python train.py --num_hidden_layers=13 --num_attention_heads=6 --num_key_value_heads=2 --head_dim=32 --vocab_size=2048 --norm_place="pre" --rope_theta=7000.0 --qk_norm=false --attn_scale=0.177 --init_std_o=0.00808 --init_std_down=0.00495 --learning_rate=0.00568 --final_lr_fraction=0.02 --batch_tokens=16384 --train_tokens=149000000
MLP neurons of a small language model. Each row is named by its layer, matrix (gate and up: input weights; down: output weights) and neuron, and shows model dimensions 0-127. Each number is 128 + 32 x the weight over its row's rms, rounded and kept within 0 to 255. Numbers have three digits each. A neuron's up and down rows have the sign that makes its largest values positive.
After each neuron's rows, "fires in" lists the words (lower case) most often at its 100 highest values on Wikipedia text that the model never trained on.

L8.gate346:174182123123121135062091128168146125120105096142124177100124108132120120143154115127116170139156088125160088088081152109112160079126081111155148158143119163094084115130091123106092120118125141106126171148155120147147102109214179073151161097169098090081113097123164158122148133115168117151098188098133110176167150106177114124090156141165099091127162183090132110150084132161153067106124
L8.up346:117086179164117080070135140124155127124087117171107159123151151128117105091067118156113149138101112083161114113088176139094161128093085112150116087105151167151103127126137169112192115156128111098094150175132157145127174096091194121136171137114068097116097062058154173145125099150153088142097146146154111178154171092124127050147085137178127109095103152109127079199120146213102150146111
L8.down346:158147107108099132087161169184140132135161104180071085046146109165164139115104077140072138133127115119167129157142116117149148135115177115173117072138069082110100148096179121092121099076143167145112135102119153111169129138139110173161076105145134091151130180129126161156116155138123069130116161163120145123174095092127102140120112085142056127124137181096184197120115180112131118107163
fires in: "as", "during", "of", "since", "by", "because"

L7.gate331:191151119102163065111124166156191107163177120146195102153146139080092133158059071099118108134114118108162113158122096163163144144164112090183079095078128076112121150127147127107107170127186168071128140098111086126104159129146141118126089136151144133107114123146127164140107063132133085147118187151137088078144167111135093152103096101146129123130150113130116156190115073118149152109109
L7.up331:132065155129180124071088113131173143179153105147120105091061118115125070131117122129101164153070127141100090060151087077140141120149155148123075098134138130097176121178070159108143124144123156109093177154092141115081161109099168101160107124111142145116120163148141144190144166121058147127091142173153099119086145133081126156130114164106134138118148166161093123143168144179137042136154
L7.down331:154106124116084108170148119080193123079108142131176151093195173106064109151139162154113068126132164163073119119142178095144136123150118064137109109187175104087120122149089159116131154128055154104185144183110202152149174128134108113170140112163158197142191160136150140082167140121187124112111119147146101120158105072122146124118125132130151126094142143159135146106047111100128184117138
fires in: "in", "for", "of", "into"

L6.gate98:141127150157207138144153149170106165142132116151133058153140188172137126170116105127131137178103107145131148118177098151147199093175124100188161074113116164156163060098136172169123079094122148138102181136152133082140056108113154119177131116141150154137107113146126177096154106143151138153118170130079127075149150087104158097148100134139129095122097089078153099175133142121171147146165
L6.up98:180151136110129147106118128171173143133133134101081086146123102132152084126168117116162109136122125129184105134106152119134160049142117116160148145201080154080127120087120134158186081148170114088145146145115107133102115117154176063165120134149073150094135128125105078073127152102112140093130135170085204053104114137117156079129167120103126082137095065157162159163114107180152137191103
L6.down98:128172142147108154183143115158182133166050127160147115157152110178146105099133095182148111199189162148090139116150123133156183091114130147187113072141140093145127135120108142108118131078113176094143117150124112173182120138081097122111136108154188191111085148138162105121194100135121132161135153109154101168196126085108126112124194141111103154092143168097140140101104163124151135137149
fires in: "has", "is", "in", "provides", "indicates"

L4.gate445:098142102166138146127110131160164126143120159084085135121191155081108157174125090172120111172084155125115122176182128150078122123114150144078084119164074102114162151117099134102156130097103135139117080187128122088160157096148113133178094098140093149078145148163141162136164061075134097107230181164174193140148115113121167100084130132139089104109099083067124119151095138140086094103188
L4.up445:094100153143162151165134145168141112187125149191123162114121119200082122157169080113086180103127165140129090143102172124143134158191124108137157108114150154127146084163070135139085131104170117099151095144169094174148134177131132120080105144085189129126163205126112129099144118097170122108103136140103180126153116135091096086136157130106156074099129152127108068127092124159143171155141
L4.down445:092085173124148077055097094106157143089128190163122139072139108080132105146137177112108153152105117127106193092178100156127115155132107112145126172140119121105122091139112158106102155097143138129067125126091103111143179118125034044158116094198122109115134148175126093106135086087094157139157102142135138142083059134114149145099126132068111105151114130129103134153143124148131204108091
fires in: "their", "its", "his", "jr", "itself"

L6.gate199:083183162158118126112163087137149161094078158160139119158120130139103060173150064118152108113094129132107055100089099128110119147151106098097074154136166105104135126191153127120148137123121167115097115126114165095106000143105096129139156116118141092151073123108102070130154086077122127108117053098129032133148071074177086104135117169119106106171156128126116133138129124147130116104118
L6.up199:063099121190141059130110148131108090142119082111116119109111182141148144123113148115129095185156122063134137138133095113164120122102126098155098150153075101171158158111096132127075120154155133127158115181145162086138112155131163082110110146202120077132078101167116133159093128118152116145119159131114074114107105043150082129110153114152123170150084180135131099103122087161141107110136
L6.down199:185147125126189120146118135104087135093170115138086136111144138150134117095109138135153135158072181037131108125128175160134068114095102146108159134096097139210177118141129084142111146088097093142127057124181068161158157132157100109162139177129097168115180121112083074117117127101131121143159114131071140103140020115109127102117129185167114100130133098145179167166149073116216073110165
fires in: "and", "which", "that", "who"

L8.gate471:140153145130149122051096137175164098170126087074183149135157092146100194140157145161057144087103042151077132118147170159122108130083153166064116125044105145143077132115117084092097132155129123102136081111119221150144122141109126105169124120093134124113162154092104145160154145094165107129168172131129155139170130117159132131080150192125108100172085134138158084124137163147080114124111
L8.up471:161089116087088131107114100161121112181130094089155151124118121100060076083134123097089083105209091147147147160110124123152138121100132130122145093144125149117150149187182151136118146141155109096157132068159119120132099146166117130164142110119139122113113144168075121119174126194114094183106111127119140090130197119098121123145073124136150132128175079172110118135217207111119141174163
L8.down471:129130100110124122138109114128057106131064137178110106091028181163151142122127100122127143147140129136182083082093150100092157080149067156108110132121134128133124180094148149168110112112160096082104176132136168157154104142121169083094153136095195113088130117100073108140107107112128096117152123116113112158074159101168134187089102178119077129166097149109154184182129102082122177169065
fires in: "be", "to", "been"

L8.gate351:164119165151163111151092145165174184075118127114109109110141107138149134130073154117097152109143137116134118146094166124078157027125152110140104130135153133176066127118099160107111093080151143060109098156139190130117113076150162105124115084107154145135063098159145127123172165123151123163115125059159080087117139079035075128086112129092082111116138142122107160099077136125161128141100
L8.up351:213111160187177128156164168156094126135125133171088120097127113132101096166119115132166169143124094109153170106115114077152145139152084107132084104122107117203157122150144110100167114121127095122130146163117096092096115117176156085081150106119099125112103135163154139127187101140067148163149155121095153111123108080143142044133120183142140137057097126113186094106110133135200037134173
L8.down351:118162125139078114034143086126184136184137113148112142157167108144166120126158070150124165161123153072078111142146120173150109126165129140110116100102100104061133151131161137105079157156114109093156118047126056091115096185110093110179099109097196077155146123121122138136172129123116154146126124129196071139141171161160060150163135117165124163186121104129139115110096190105101148144064
fires in: "has", "after", "was", "died", "a", "is"

L3.gate296:215144190117106093105110139154155128130166111187137072099084095159143095130161088088126128176028055151128121138174101121084116092162162101100103079095109158151131120106130174136125092160127158124152143144129172154105128072148160110161141116123132144104121127141116124101071112180122120139185150106102129114159177131151169170089102150144116081090160159110171127178140159124128184171130
L3.up296:142132125095082120128157125115153150109147081156172104137139158177108136235174034118125107169166077133086135097151108121117103135067127131101100097098107148121117155057111187155082191125135135135176103167152140089159135140085140126151175159109095104089142112134131155111107078137156126134084149125141116107182217143184159134149123107176087118132140154141125132159092109124134109167207
L3.down296:106090170166141110070145125117141166147140158090121146128090102123109081136152109084117133158112106105167128105095120075137160103126151123144186095082114115145158103086156139128140109101138133103114122175136152185202104161072159142128146105165133131161088125145117152175087125133150135070066157101095076116114105085129149108091109150108139070153146121096147055161094137107145101119194
fires in: "via", "at", "during", "as", "since", "to"

L8.gate332:129155130160125066043092144149097150148178148156107120147060167145092110160138116146152124140150093125106175118193096133161174124174122157170087087127154127116125133145138115137127133148132147063098093102141098173097122129077145139113084091152154071095078137080155098133155157086167144161082179120170127090083133097169189150141056093067101100135171115110173139113125112148168122056144
L8.up332:091115134111110205171142161053127142091119101133099152157120118141181105154126168162096176101115138122148152188150142184187121111127120090148061126145077134097126107097149160108148134150105137119115129141141126100150116125099138083049110060175214150139122112160101132118120122176125138114112128148106122094118119149124148179108185138076104097132125153081090124149183125098108148156106
L8.down332:167128164121110154100121117140101165051171071114132134139127150161138159150120122136122139081157153099132140101078176135103151104106107127118165116150116208137196150103070087147152108192183089121105119106094113141163074147101113128141069174149146178143143143190115184143022119137176129162120113135098130145107185131127113144104110151174099168158104176111092136155109156045108155130126
fires in: "be", "as", "are", "behind", "often", "begin"

L7.gate28:160152098072143133074098126126083176136074094105169162141096187083152123149136190190157101123132131093121126107131125104090158111129155057069133083168114148078151128094103141102119149145092154105130171129110147084196135119147178141141166130158147113113122146142105131110096094122098142100138106080165090118108132161120123086175090086101152128123123171164165123151091137164165168130140
L7.up28:217121092127051120089121066114174074112157124100117087124081136126092136133148098174123126165143087109159143102087203082071172121128121086094166211084126127065130121146105126167093119047136159134121104156167128154119119123103097128106119135124136128161123105123157112126103206097057123088137199135123177145093119144138151106111115087156138167107130164125123115123139130095109117116130
L7.down28:141109091125194129089131144158180184129087091078175146080148113128115140119095199161150111058122185123131097082187078130114122146111121144135136137168057137147174083143167146108103096075105112138091098098125153166176102122105159128156182103144206134134071183140127117140145152166106116147135136130134110092177127127164157107106114066119147107159109114088147204101097167180160155127108
fires in: "at", "in", "by", "during", "description", "species"

L6.gate30:175170110081119120105142125091102160140086152117134059130086119124081079119092115164126135080143119106129046146103068169143144102168093137095134085111132104117117127145127053080111150075148213102171114112085133101108136053137130166152174096174160085090150145157075132129165120109208094198169190124116136092120103112146080136165143126184113138153117125147131137122102107154154147117121
L6.up30:160169127157115060144166081155140154208097183127117146114204113072111097134082177133136122152132116148151070138112154109124151143118135129107160139086093165105071131121096054101141108141105164110096163181094108109105129111119132156158177173122082131077123116148074202155233096178090134130172077098171151085091126149130132114109144131141129101114176122086122127102145099147137163127130
L6.down30:163089189061060152130111157177158124147106178070157128134147129158073145140112152095144098164146110165140118061113133153092114106124149085151136115148159168091113159147107172148125156142149098118130131091152139130116136132100145087096097116110176105099152189152184140155220112177131106148140125173129163203160175126124200135184162097103051117153191131148133141148178171135117146101118
fires in: "to", "of", "for", "lesser", "quezon", "always"

L7.gate48:116137119171117140110175080107159119186083163131109154073147101121086101178068142151155150100144111110119085108161163102151134145148098048147138133076163123102159041113105127094121159134099145100140141151098157143088137149155117129172169161107138143124129166104092173177150072122144128179191100117123084155139080169195146032082081169112151104090138084145184110113150107110133142119158
L7.up48:129081098041114125138193141154156137090142152155100089136081103108135138101118160130101120094068089105181082128105130135109172131147145098159120118102100082168152096133118168082074161124140105101099073151184105139096065166113118156170139092075119132107123097139100114110116100128137131151164133147182095126100093085124170121128175104155129179094153119125097087179081152135133098097114
L7.down48:178199116115145133110104141101130138130118124128115154151181111163083112145158071115158116120080125000092109136135113173115138160104078156130111101077135125066140051142132163124119180164122112098140090156140111099137167164143111137133123172122128122125133136123094128122121139171158155168109143054165164164135115118125153109191128200146123149146121146185096117089132134156199111165131
fires in: "of", "and", "for", "to", "among", "on"

L3.gate138:128109149111145213133142107100150114148131138137170070098116123171161147128116072143184111076200175102151134106166132031075113122090117151161137089141139067108174096056074124164081092109115138130126132165149193149140126149151137095106114146078085163188130145158127096108141118106160119109112132111102133126120103048194115148098160135089074118180089066105132122069157092100177153150123
L3.up138:133106117107126154134115126054140137097124153120156154181148160157171102160121110127130088151119136083119125099174154164120131092133152081067099110177097121070077101120148130095072162164089121172074095137189097115162155120199128153098206133140138141116113160144174177187158094182170154084183139107085178127141107090179171170077119105135089140089112079081137167141090167102120146104169
L3.down138:160161192119194108063183100112129122113165124159146097121074121084105137147162113141165135109165133081140171100127121098134159128127101175156087120171141076177152168082072186127116132152135145077127149101165168127172139175119096117135124100079116144149136161092096112053126170062127153201094091102153084210097095150134115142118118146126084161164102095097109124113155110120139165173063
fires in: "as", "english", "each", "any", "this", "every"

L3.gate306:203134162129095098089127153156150197170185084133154140160093096159107127123121075169149098173124101068084096176124111085129130110180157153130170085071099176138084127126093077138139123090151211093158145144160061087108116119158122102151183091136103134114106137067154139067160157139141100172128143106146160125084138157168097123170131071097111127090197146135131105085140122156136195119118
L3.up306:125144095133155121146130129094070194129164124185112115109076107150163096118090096154153161188132130137071093154098095128116138103158122092143149114125153159137082089149145125164147115123164152119147154062159164141105150068127096105074145150122118095099114158145108160099124146176115058113121200058136161071117146154111145123140147136144144113104200188144160137141126081155094215128171
L3.down306:146175095108120110107165155140125175195124165109119102150180154034169108101111163172106195119100149084180138090156152124068142112124190094130079153133152093133088161137097173138076148103149143149115110151177143111145154152122189208134083139123163137205138084212124092143137078118093077130056114104113123088189120086088166128110094137135149105124163116132167129171146125093175123116103
fires in: "in", "during", "on", "by", "include", "a"

L8.gate272:103121143173082174088130129111097164110108153108163139165118150102105130114119106135144132075125184147094122099153142112094132181088099122118151110117156108176132146167106184102153066107147140184096150092167092090097116112114159085106087138149163050128136140126151137121182071171125077142201137130179129116143034186116160160123138090087135110142139168109162067105197134156095140135143
L8.up272:171091116160178128145128088162165120065109132131150107092181129178135162134067120159156137144136079085145107172132074154081090064139122057167115136112162068132075106085094108186105128102099185089096102154148134156119140096075119142104124121122182163098106136139107135129146113083113129114110103115155106163149134103100244067151116152152083114098090094100080140153158120138133146153094
L8.down272:139082174110095125096164190137191104112167168176103111124115152099151123154068191085143109086144083108114167080081132109068190074077069170157099153111104176094094115147182129140119138131134120141090119152138189142121063165092154088119122038048120086130169112126127119111151108208183114083178121109145093156131107109115113119072108147186128137133191131127137080159116135104125150114131
fires in: "more", "most", "continued", "begin", "continues"

L7.gate217:164163134173121119152094173134127116178090132120099106107093111168107168133116149138133131090187065141139097129159094082117169087110172060184088163140103116111101084113129063097115170110052204179133123109149114099164174147114116095167054162152109120053156120085169073107117103165101134145116114159129088148095087165138157096137170110121100140127108082107165088144136157149181062111139
L7.up217:144119105114125153136117146113112125084156114190152128096090118148151162103133173124157153120096154135068166079128101128166135162122192160150102133129133144192163133132092143132146168157125134138162062072155143159133150155064118042101109180126093126117144124169160133119168171137047079101113117016088091084154124159116121123154155159125081113135134078119132121114192070121111142143081
L7.down217:119140166125132095110101068132173094111108069131118095128127128120061090109132126058146109038146118124116129176101175156094161128179158105145138188155125096121132176147128119160171170152060132124095120130123150128156102097127104102083155138108108147113090092140141109131102150119082155152143106112126073159122070189127152085086120136168111048131108141144098141141112110192150065137088
fires in: "to", "not", "t", "ll"

L10.gate189:076122137130192167113122155106130163163095140209129116166139139108110152106137094079127065157122130153120135151193144180133098141088122157066090103185111106168080125171179155137150099179115143121122154081101090128149107097094106106152153078137184169094110138120073204112159137112071130148124111115111117101112074074116071111144149105114120105085183170141165073208106123142120119078124
L10.up189:135106062140099131095145078156132112161117090133136144171095116137097160081121139116114119074130070187126160169142114158136150125101099138092137100127137122144148144140105071185193163147114150148101031156130212149137103114134100045091125122113163178149117111159084060109124122118124123127140106092086156118081113106108119035089158195159116144093107131110060171093132155130117163136135
L10.down189:149185107167124135085156125144145115154136092100107096123136114130152123165158101213095115127107153079116149116126121141140096092185136117126117149107133103127081132142180144101123153128084119200161126073183168128132131039078111161201140154117191153104115109094103172105117131129136079217162176150177128111118118119174136138127148101139132161117108156068119178139092153080161116081075
fires in: "are", "is", "were", "was", "can"

L3.gate329:110130127175183200071144133151129105176148126141148141115215095125065106173097109156170124151133176172102080172120163121121129157097138148109084171112181137142126101161117163123105099202112065096132142129112130096168144123116144155120148110154173162109105144102158211102136097150123179073160091092112222077118129095110126047139148169136075108090107105063148110115125090112084172104167
L3.up329:193178064163132101119126100156151106162152108107136165130183178119042125194137128128114081093129067111079145161167110130097118117145132174094168131114194128079164069130111159131130124126132087085120121153127148069108148141110114164104143138121156154132105108151147105137180124101117124171141134111142145170129090105148120071118147153103086122131113119091180087125159172108181076149130
L3.down329:062114160184151150079091178129104122132124201140153126141215067112143076113141110113160119110108093057100125142130127107071114148093153154106042095181070109121101122155174135170109115137129129139140110106145085093151167190173172130114180088134132110170060116135116156066180073129130121120112144123158107130114087111105104082143120128106102106072175118151128166071098097101101136087126
fires in: "its", "their", "itself", "the"

L10.gate358:158130132136165077201123158163118105097127136170172112154139098131131149133144143092148121106117139141111112151110165172149144138100085108152090148163104195128174141078174076161183148109122118140164077088082074112159109135170110132203129123129121134121073168109128174133067149046148071129134132143148158151117123118190107102122115156096076095092089129102182135093141124119144083158143
L10.up358:121126172146139103161126133099128138128211164112109102136177163100146171128086074118172176156167181118113155134158129171086079110163126130135124118155114114122120143141190135081112137158144162074150096171178118085154135198154126085149131103150083085125145094118119121170102128130112102116147144095137104098114107174148123050120136084094157145061071147088137149133130039134151151120091
L10.down358:105153142203167086163073140146106157109152194113055153137174106147111164109140157144120133140156145084165123116092137119141217115132145099115098080189091140136123133069176105135103190159141084095132082123141135107151166061123115128099105134133091113178143101149092110136129137099088066136117116110144126153136087117119082047085131119156109125103102173121148107124088173106144108156178
fires in: "it", "who", "he", "that", "which", "and"

L10.gate164:076191184125168109149139164121130118104162123092127092123129119095084199042141185091149140142112120184154134157103176135183116070145107112102093098136066155126136129105168143112164134084176162095126142163118104149091121101061093145158100082172062119094091083129059073139189119162078077111097110126140106097098094121168140052170200103117083076124114150135146121081172098157081177138122
L10.up164:154147115134133173075148143173093143085147120178181158194181120119106130149193112167131132100118136145169181096161057160151048116112147149144125174207102159109124164153155156113121138090109122130124152065145201129163122156136114142152229137109101090142086138144105142110134118038115173117112165123125085111147089177075146144104100119149155117092067096127146136112115107115184120162081
L10.down164:133142094120108111099065104138097150126120175106104096086091123164103107124130121065134212142183155127104158162061126146122140041092173074114104136147075123132174091136081128086103188067114156153126176165194096156131147181107094133171100133136099119092173106107138136147138098094109157155164158142178165088118097143196066152143097124101122063134103118148130117122111132123181113081119
fires in: "they", "can", "may"

L7.gate193:140130192150206053128071134146133123127153138129095096064130109122119141155143142092135123056099130168100114130128150124143118162108112114110076159095137178132081121151153152193121077120089156145128104099153077141124042111130106129103160082059103141084108113106104198148084173136103096117157137129097117101133125113093086069150139149164107115082096122162182091162147151134138119211183
L7.up193:160172195188103122155130142131113135179113164163126156127077129076152094197190160108119097089095080083131082114073097141086100140135086152072145076153129137142171073106138135148137134207178110100198164061137120090130094077062118115092107124097155130086128147155122151075133064132127168112155109166102125074151135132144114161162054146148104109118126143159112125166167150123157170057162
L7.down193:128141138135138128110126087166160116093106103164159138155132205140087082138131107119153107139116165089094185137143064139141168108163119151121115102144134161092154117131115067091114089087154159116145150103125105189105070176106074161116153119067159089168120142124104132068165010130135110205154073108122087180149171126123149112116110138074158143081186113169115164128121123107082137101094
fires in: "the", "his", "is", "was"

L10.gate260:156160111107101145117151155106112092105143124163145086183107130146138055130145122108116113072118116086135165133086175106119099142117149108098117136120166116101115115123101129171089150159130156139157137066090137139133099163160132092143083158115190100101080140116137105104177145194114168157098170119170140174108100149183123128140156097211146123106134160120165090121199173096075234124149
L10.up260:140081127108171143119116121153131146153124163165177079145173177137129089116105130146109085074136084114079155147138131048170134089083130140141166091166196133096081101169143073133131127154113135172111131107149136151135146143128128124168120113156131129154119068100097143087112126127148094157164214114142115119090097135160157139075119121207089136173134150139149116137206184105081164132156
L10.down260:160132108192176149158135178121130157170147131178143113103169110116165095121163153089124046152201105074084112108107155124092096095095054108098087114130158121078132115105131139171110105119116121094120158067162140151109101121119127141140179111126249143148118091109117136125120128173112054146077115080127154131110220146090128130091141123134107165107139120097154115133146156145128149101127
fires in: "more", "is", "most", "very"

L10.gate324:136155138087140170049175140087140095135125107133123103075097123158120153078173112078140164122141109134160136142120111195114084172133203138135150135137123103154168136160132102136111188134110158178055156213114154147113150042130178142109150123131089129101096132177120137173153135172114140105122136082174104082119112132149164058124140098132128081096101146099193147117155118163103107075092
L10.up324:106118133088155098173141152123091164135161151177151095152137126155107178106146149190133151095135143127129168126092133131119163079146179126142148125156102165117142131117077139104106149113101136174137081147142136176107178192078076168095106116184092119048173117095140129118131194110084078102086169113112113108105101124143167083164160106098154098160124105150156070153171094125158105097111
L10.down324:081149198111139138103155072143094096118116127168163151099124126105141177134099142147097161093151134158127155175121120115130160063141126107146102169148114127183140156128163112088140138125127104142152166078109091127176115110112124164109104121163136064150078130194128087126172174179113119127084161119194160065123080133135144111117139109153096090100061209101109103085107109154137069139142
fires in: "can", "to", "not", "may", "also", "shall"

L6.gate0:066177169097177088109154143175167165160118122080084077136121108160109100132086141121161149152173056114081076146156190128124119118093086135114162095122084164118111168103180161125173141139144157080150139171107118120153107088158105126118153141079181126145109125162105176124204138136096088184156092077154147107140119087128109079152161130100147122059151102138199106089115125098125158172136
L6.up0:097121191143144132160076108170112121162127120104152041083076063172112123130096112099164130143114164138162155165123150173121147113100140102129176153150169185128119112122154073163188145123126167088091097124178109106134085141191134115097131140121151058094095082145077155152164120154086094161075093150129105120127093048131111128136149113191132162108170105102119163141134074133126167164143
L6.down0:161091133147098084115153131104104162156118194172125189162177127118134128101116184118108130125121091145134134107073096119115114122126127102061165080097087090150143131109144158138150145117145134125083140116094185129112137057097106132124122103129210227136135150128151159106127125060150124123137167104118128127194179098111173114138129109105114104145123125138106081128158172110146147112176
fires in: "is", "was", "are", "with", "to"

L7.gate128:187154087116192115154181132168117115147103098138135107177163129132166117133117165120137078152148176093106110163190128142116097150163214143130159125114182161066069111123183075136109127121113143108123094110117101136108103105161087168115173151133217173148098133132149108097171048120130101129150171150133163115146133077129066107113150111120116138081048097108104129070135120163110102114117
L7.up128:103168096116127115170091180139129123171073157114083156107166147115067080119155091178125130076122069163169075120132108121105148114200142103169081161116178154153141033160124197093146188124119136086132090194153118134114080153129138129096042168121114137106100154149173157129120090137113126097148113088135140108128166111132136094112133130109158164045109132129124136148119142131159127114141
L7.down128:192089104115143189146166151142088163182081173116056166114124123151169178113135138108142136110150151000127092105110167138127175138136114117122124098087128094125110147069151133188120149079131155132118117084163139111126126124142128097136130084158169163175139077134106123100148098068112147107094179131135113152144146146140151089175125130173118105133110075141130156112129139082190122125111
fires in: "of", "the", "among", "either", "rather"

L7.gate113:213184140121094120101109154103166122042095122122153080122099058174104168053124128132091090144107090110090131122092084110107078163150091107097131147148120166099112171117094082185148134199147128183131189122149161103113087121109093167141098086113109196056101119121088129140145122119111069137086100136083123103112194114125167125153148202131104111080088123075140133107129071137105141118170
L7.up113:119168089143150157055082135136152108155113179102107148088167138131117117139158134104070108130125152160074110116165150173170133122167130125101166142082139146096088069141112115158077114123114193114160106130099127092143071119066158118142105155181130105150056106140156101055115113161089139083126143143089114118168148089140102145118136171158149125130121112140110125146163069052109147123091
L7.down113:139140065110091139115104159127139094147126101007102044114114131190145198059152141127102142126115110087106098174137104131087173101112078106145114130154144123132143152116146189112148158152124168079150127106168142127131111125164093122102122128156174084094132106131155114124108116127179160183122140130139096122044151100128109111137130111100105075139082186152133153142126123110107145130119
fires in: "you", "ll", "your", "should", "we", "i"

L4.gate241:074163128179123108116125141116110104162144093153112106114180122117098195079109155119147177187172144155091134127112170137124121138173166103121162106141161147132144071157171065127116078140152124105152130098065140108093155119157136041165133138121151105116115108167104076089086123170153098099148088138139144128153143060117116126123079148083079130177094092105159141172135140161118093206215
L4.up241:116135093169110150150093112101137091157140152138059197116076154142176184140121094147089128038087097137113113137122139124134147088126143141137178090186162126137098061115172193138117116124107151151098132133147124106140087088142095075123182105110144167099192104129149085135146147114098115148131132133177103147143173094088055093159155106163167119069145122066110155151153123101138114143168
L4.down241:156091097127182224064152126084096132132142129164069101138191137084132155149111064211117085115138103080201115072170107156163134165139134118118151094199128137096107102143097159065109098122097144139111096087130105143101067101071100100089127144070083151095115159120164114147110144113111167113158099152085126087098122095126104120177113171078090180126054121137106154110157135148101106124111
fires in: "have", "began", "started", "of", "had", "about"

L3.gate37:116133089126121139133104157097170168201106174143161111164103128137137041115170091122144117180102142084098118146151187123133182155097147173110107140107120113112141111102131100118079126130153164175172138173128165163142093155069169071109097144124142132195125096088109073171115141104116068120118131124178175118090113122076129076109128141090178065121132141094113100134099193154063131130197
L3.up37:105157083104097119137125207149139120180134158142128152139066094218094113101138183135115134118130189147102140131112136113115156126106094141114129132130125091092062173084179102115091131150136151144161136179107155185165130121164198123135111181124182158149160107106119107187125163122126155102156158120143136163090087084092113105122124128171176127085155164100143081137122204142089130162144
L3.down37:127121071162094176165109110190157131156145189078142137140146101157153114117120106150100126082131116101142108147081125175052119137087064142189086119104111167081116172107144154187149169102097169112138134084134166126172120181130123128173082087111158101085106108099093175114154134125126158183156190153101130109112069190133156125099139161126135143111097134147168072126121152139168120114094
fires in: "became", "appointed", "considered", "joint", "retired", "edward"

L3.gate85:085156175112117150148117181138173169134103149060148100169111087107171174137070089159097112084101120135118147121067203161128073146099111090162109070120144092105073108092121143143162128111093126064036117170131098139116153127110171114146090126104133110149127139133133180099139117093131166072120087099144128091107089122183123128096129117150135052130204091143151143173106197111161100104116
L3.up85:116163150128096113116136085115161150146067131114166145163159161145132111098116080141160142139125141128114152130150121131107143124124066125112071078111182172138091124113153195136063126171165171139124134133118103108132104132122164058139101075057146171174111075103130158156123095130162155117210145138131191051119096068139175148141162127145132165124156090151147083144168097116124107100152
L3.down85:174152127123172064105087145139095110192161155146122128101114154073174126102143192132141104130093110075129136109110112147113145125156125176120155195133086140136169088068181166106212147127096123137128108120140147109142095133110114161121138130185150161113151146144178137179087137133102142136078108150115086105130105139075075103148110187123079112109080136121129118113098160077180188134133
fires in: "as", "admiral", "daughter"

L6.gate277:144087158115126155151096181143143158141173133119167116120151121153139155141131110117105150108167176101097125113147165164106123092132139108058120135164071163102118147093094108096177096102110094097144069108108075093118123168115113128170073087139065170103108118096130107159117150117094114076153142075102155129133119122183106120099188129132164115113089195169135144090165135135198111129106
L6.up277:135117155156115077126141073102117168155150119209124159090078147160155071177124110079099153100172090121167145132172103129097090112157124151144124049130183126131107099144167128129090111099076124156184153151114108130138096092127128143087188081128126149073140140082121163087162162128080097089105133123182174162152139095082112133183048144130151114093140074115151088168120145081190097055128
L6.down277:110137134161120138138148146145108113179136120121092159142096164171100057084180076101138150109115130160091171152120136164137126106142133162144159118156169140191118148104114098176173107102166104158102178141079121115107085094120127092110117077177118110113067180140180136085092138131148156123153129148147141088128147098117110137085059137118106146144120096084173166148118123148134067127140
fires in: "has", "had", "notable", "need", "have"

L6.gate304:166106146130119176184085107102146097107129142085163172100076163126104118114147148082144141160192112195121139134131118151130130081153126145161055118080155079058137080127129107145173157134166190079090147129158146173080083174123089165148129182147172146116144117163174111165169111141111133157124129166132107131130141118141129083084117091145168092092135131158175164138109131122181107118081
L6.up304:135116133117120098120167101136152106089146131146118117170107140111125155113101143183125118087108092124132133189132105123154135133156219056106119155175132137131111171142122166130176131086137131100124174094141122092117088159106118158113051083185143178125084141128129135094187101092092107107160109099175128158143081056142099061127081141143129133089082090141091113108096064166093200189138
L6.down304:134163123146103151154159141167127197163057083155153178085147125186148134126065097144119124172105170043195118152142148113079130123115115085095142084101175126169144151139138120140055177122088140131125168131090112136085071110119167177091093141112131071106152130107129200148170112127158146126140103142123158161126121166112133143150094131112142083129157147169132181109116224143158113149135
fires in: "with", "among", "into", "between", "on", "through"

L8.gate511:178135104171186157103111144129182051130134125172149080082080170129170157120069118182106165107154091139121149138164130116129142177126152171110141199097195107131154124135112153111154134204173143153162094090085164157116155182144136111098091146178151149088121178087143182155147178155109117104102143101094174086054175100125157136114114128115176127069095116102122103151095185101127159138150
L8.up511:124106105130097161120133103088154067215114163163124144146119155120132118129121134123224154069128107117152179102068124080097151101098085094165126096126166197147114128121189143159168160125170113090135115116142127122115169183167120086167138166038081116100135085154113132099102119151088131138138126107210152096120096068143098156065127204093210160130132121083145180129104148131141179125125
L8.down511:116122096128130125108113135087166150190172128171163192121171088138076078153100110074173079115102117100125177130119135122122130139131115156096114091086108126074157089098106152135193137175103119133170128167131097114120133148107120129088110076090183159165195160147138154128152168206112139144105155177124091081113064124101132169093132136149132129144161150150083112130111137161186174059158
fires in: "as", "appointed", "became", "also"